Weights of a small GPT-style language model, trained from scratch on English Wikipedia.
Architecture: RMSNorm before each block, learned positions, no biases in attention or MLP.
Training: 242M tokens, 5113 steps.
MLP neurons of a small language model. Each row is named by its layer, matrix (gate and up: input weights) and neuron, and shows model dimensions 32-159. Each number is 500 + 40 x the weight over its row's rms, rounded and kept within 0 to 999. Numbers have three digits each. A neuron's up and down rows have the sign that makes its largest values positive.
A block is one neuron, or neurons of one layer that tend to fire together. After each block is what it responds to, as a language model described it from the Wikipedia text at the highest values.

L11.gate160:469494510486515575539483501449470497489515543495432546500557524462486539543528483526509507440499477557473473451578465491416495558500524490455528531502478513511407531461475531490509470478507455536511508501549490554528587549544527437549553569517584513465547497543495520491470461416477514517469464460507587542528465465541490494484519487541557516544497576480503423449479459578489550502520
L11.up160:559488481539496525534504463495480532500450443490471490549408498502458460457551489440466447501441427590451495455535479553515483491514591431531533543542534462455485508506506531507524444495498491535496591537471519559487492544516503404508431501495484499500460565434497506502463481542507564470483478508507545470440533444532474484515479459490552502486445521502527532491461396509418462545516
L11.gate231:449513483565524492471427515447539505520486472489511512547527465479558560402541516462515547474458485457520433523517508501544482469500510423496584565492553466571465466491463524479522508520497496539478525444484497500380501501497447492510550484447521506497510530505515515557550470461458503507602540513485461599479563547453492463485459501533519530522473539464522520567464493448524573600506
L11.up231:524426545490542526530536496554397493482513545466511485508524565472523528523596561482510533519386394493490532469483457477495501483528456442551504509475508520530526442538498467513510444471470524456498484511479506468502498478505526468522447575503490573433510493492544424473526443443486564551486542467460459496519452449502448463539498465474427519524468508541506517505487451537514532528475
L11.gate249:533489482573540490532456521544439470542504452506477525483499464427551576492528526438574540487448533446502458596517455566485507504549439469491523540527517473474463502486547540457455445521530486549477563530567527462473480561485535442458481483526498530489516494516535529512495520593479373534492485505481460491481451525534472511411510525438518424544520502541564483563518526584515508571453
L11.up249:506457516483565458458443478508473414502448481504467486528502412557492465486495551494470497397458504479502492515501533536405539502458377492470533522452520491501495472508479503476555486468541483545505487510495503471493474454466504485466470523483492520494452514521563459487512464549487516484455513514411506451547503538565472498495437475486556539462498521511454438491448448524528588540511
L11.gate409:518563542539480530453513467496480551524496491399447469555558523521537619463519596539491450526487486525533449501476493487487499533431522544534515561470501511429472526420510535528580413490484431529543489487515540454496538544534496523496542492496514477459440492501463542467511556446509545527529515511495474470549418547467540488539487474575540534519502537557510434522478546545506513523453
L11.up409:449488555460470529513492521532449499530430517473551497549513507507552492535511516543509472495487471520554451482533492510501445493501467467490491485472452523530435514426468575511553493539510558479459563549556452457534493500573507539539508454520561459546462568517443489511573495450504453456485489450499596524491480529544556498495520444489561548512559498545503468530462368521537518514479
Passive participles after "was". Past participles (or their final piece) after was, is, been, or now in passive or predicative phrases, strongest for naming verbs: was renamed, rebranded, designated, known as.

L11.gate65:501460511479464484558574526448515490489558542543480511559493483448527428506461456490468501496498585503544516545416556497452440472526444492453477523370619447481472520535452461492531482512476479523481452531454512484525460542490410482540559518451510475507541521505533547506498537489535505565432401585483467523532482478485469482484556483515556480511385501473430491494500475493475523526478
L11.up65:499528413506551517470509501550501482479580493524517470475587465479467494473491442486492402538491520537476503547491494471492483554469498534437539496488482470453509457497428498480520524503430442488486519524504504510554533514486463562466481503557450467484441505550438522531522586518543531576617458514482551483564494476459472530480494491525556511542512438458518505457529535590454507465564
L11.gate246:512525453520455504514555477550512533452493509446469563511491567480492591507532489457591442554485511525601521555485560521525446524400453531412441488562555441559440516519497469497506529517493479491569573466469504475451435525505535559481576470434554524425544527587481505539434592453505504549495455509484557521502561487493547501526537523490531489521526502484487529531507515568450517480530
L11.up246:458559472555474490477494511451495523571495497540435509557508470507486509446566514572496469520524537549448571473497531485514522505563507535438515494568515488505503464484459526486461535519589459614503451484463540501525577514505505474634487530431468503377533501499502485519541498484525518483507452510475441518509475465520520553476525463513531481459530484465480541456470506526526520573528
L11.gate299:454521481541512535541503466513529433443523505497490521556436463469554454565488438487447487505474505552562508532432503472500493441501482551514552517483534495554476594542441502500475474519452433537479535539494465418528513474540510508511546423452536470526532498479528527506531518524480465543502504458571502526539530549432537522454583512567522474468417451515444560500491497529451449487487
L11.up299:467497512480494472544442500582579522493550500520558499462492505494467519461531478563513491482532499540477506475460520561530496433478570544578538504520567442554523464487467393466457462494485483538440460473497584469454530507485535494528462491442589470472510503523535534449484472541559419517481482494496496467538524460507520481529494515531581494531480605479515458502465522542448537474454
L11.gate443:542513530478458563497429412548423530488453516464466476493482409470466494468492553419524483534478518538527530456497524490516504540465539469518454587490553536537469538501528539515488493533563467461539458516498544543537490541592558464591524516523501469465501527574489465498547517540467496582558515561445504475522506497478562512480486476523575459496397541545566539512480545501455561549448
L11.up443:583451484523554495524541523500480483442564545533476528473453503475574422509444450431485511425484513561456518520529451441509477534557508467449537449505468512542454483454526435457606491518495468431432507565482492450483599464505523435525537538508472508583497521424507524513430466443489517545478485523513492474519530472424518490567515513508500510470540537448448467433546565543558565598479
Outcome verb or preposition. Verb or preposition right after a subject or verb that introduces a result or standing, mostly in sports career text: finishing in, lost, came for, became, one of.

L4.gate287:524571555522550443481499511498486537510554546507545551479540563488443530494456500540446459507471479508493496570449527423470520542463516487447450557553519491516474526430481513478578524504469480450439443513543504579559462473554467480555540463440461504464555508465494499507504488561494461463476480475505423453511453540469545524418492478519529512501504518453494480575460495565492530452512
L4.up287:565532551525512521478480496496533517488521488455537454482494495505423478533473436480492487510534493515558507508437584461505475527452488595502461563536551460482521496480478535501489516536530453457460526504551474548555517461549437415608571425536519450512522518449496522533538472508405558454487476477534493517451477500441547526502491531556526468481546521407529446519438451490483552499544
Predicate after named-entity phrase. The first token after a person's name or other proper-noun phrase ends, such as a verb (described, died, released), "as" in cast lists, or a table pipe.

L5.gate51:488460502468460438439464490505457543523465470413505506468487423491545558443504469492514504527526579510583442489474439518543432497499477534527525592457578444550453499513489562485514487465546456560482525534478496534496485461476519475470438505513482491438465504472510587450512538516533540472518504588445508521581463562564465490543474521538524495562548577473433469463503486514520447474554
L5.up51:482501441483457469439482540482476483466517475504505539468467418469506458406500470469587490540412526491523446478476517530567431453459490534431499449552500474542413490460533580452515472539545504564505525483525473501512452455500463553442477518465511485498543459452435624566446503469527467479540482532506489493501475525509453447495440483521533501517549570471522547501461529430552475475530
L5.gate146:545472583509490468480465565547374540416483478473468508532474514470481499474465486465485520455527526451514461468470471525510528485443531502423567531462490579459502467475558564490497506486532516576434451564576500477520462474521568484485476478513439492477495490537518568489527537404545446545501499493472505504457468459507442476521512464512471443519505516566518583494476537491541556540487
L5.up146:434522548518499388413510507469389527418497507507498516432466538442496511475481513475462476501517502496509513482518483581481453459509491576491510485548463492551455532493550494555502573498493441502459478505497514536490526483539481471501512492572443436475487494489546564463516557477511419466491500483529495502471406495482473514566545439479479506459528504505508477535564518422503508579492
L5.gate155:527511450494411516462496451429541537452465483490480559483507531477563559462543526444489489549490408402505473551477463443488460511460450578522525521536529488493417494542492402464510479504462448435448511586522488421549487442493497535478481533487482508458506519446556470480492510494452448501517451551471439442522470503455439529498499554532502515530529536589474538514550458449526491570488
L5.up155:490444489496533527479493512480515507493553513517469446529460514559578516535501412537537518463453425560483487527483398568573528469455564541492477548500483505555530488432504485515544497635466521524416536497469397482573486481506504543541476533431507472499479481465498482488526472506481519479487503538527421506468523542562498501531548465492455460543485488518512460467420513483455541467540
L5.gate320:516515555517440486444470597483492439492522521497549498485428556438510589472465468499506504461570530442535552451520510480508504506500456448429505484488548490475403542531526529456443508481513413420548442469503520460582515513566463500536490461542462489545483506516582467480501524553462486529475496436446518487478431499474520490444509481459525461493552470507501506506484473445494498503400
L5.up320:477513465532491536569529460497531470481505459542529504505505460497511493520493573470518495470522406569527482512556503460587538511404467535536502468507478509529544507495480473441576493527516516548509528505545454454583539486472544539507513516587590538435480474478510555546468466537468498423534506522538483513575535490565485532555513454467531468531521531464478513480480491511479551551599
Anaphoric such/same. Words like such, same, and well that refer back or form fixed phrases: "As such", "One such movement", "That same year", "as well as".

L5.gate62:505488406503488547456531504519507508518502415504524501527482546478494466552442453476460449468460510522477546488516467482504480494436530491464522452443561533498514560505454531483530468511507403443452479504522469506541478529532454577609531461499510501563523471480530451478484534479492492514445512483452413522462479431554544519487520489582458461534460450444528451472402473599428455503535
L5.up62:578471405529557537528524461503530496504534495536509542550557513509524548493485475538522490512435590517518518511512518537583491523470545493428502458522472481454490540519468530484495526582578483527489471489514490524467544488533477593574512512513563424484532501496483566501486474528496464498483504496602459522493455485518522475488554467538492405489563496556519487540458592544570476513547
L5.gate176:515523467509506521545586432470475471480484544428510550518523508444473537504461469529504498456522530442492546513436525510485484569520536517471490464524511439469497520516499442417485574485532486436502491471487506445513537489503491520484510460592495532569534419390436457504447481570530509513411537466511519534493518470482466491482531539433532534502539426528515516542540463491511499576478
L5.up176:497543415497523544498493482530444458581447434508531513526535518459506448496473584469536539535528481548428440559552482498525505552548511528510464485500517489493497554529513467446456511480431443474482504508512535448570505524623429495475576438506549567489545490450516525525461477470518481560485589535482484448495432476470462464418487518444518536508517497464492541557475490506474419442552
L5.gate178:541503509465547415392515477484530500509499509519543515486492556434497554514425485508501519500466517462447496447462438434491560495506581476492500515502512474489556524490500487488471550591501510485498516504435528583442489475495487452514477475465494556524546543495507413528508511526429498471432477461522510521464527534470514494494545503511493495503484479506501488555527525555426495420483
L5.up178:441430493553479457441489469490471500507470460501552457461534530480496554528508502474555512445526462457477495491476462491519587526540567506468507520522566530518620491440450530462462556583510488552484477534446521532445541489531546491574521499464460491533543578508540469504500464550464471436458516525554495485527475579539550500552601565490523510403521481484470507538556551515475497517472
L5.gate204:527549424460552531448536509372421459456477498475490553509601550546460431534497496514501477509534500551485507503519518422470549539495497515487514455541521436443503497512520506495486501540586430487522429507467510497486545485484428498559536583508540525564508517493481485485513497542512505441470529476463503495498420509385510508453486532462505486489546459547500534527550527526525463461438
L5.up204:597454502493532541467512524474503506486528478482482499488499496500422461559473492490482536483528500480557522487523468473524486512493458530477449537483509458419561501520526448474551538532449498554558525448469540494560484547499554517505511521447512521535465490428444467508471396488542544469474521417472531480447421549511489465448523592531483636472482545514526523487503524575576517511457
Word after names. First token right after a person, team or organization name, usually a verb or preposition, as in Adams guided, Parker tears, Yeovil Town on.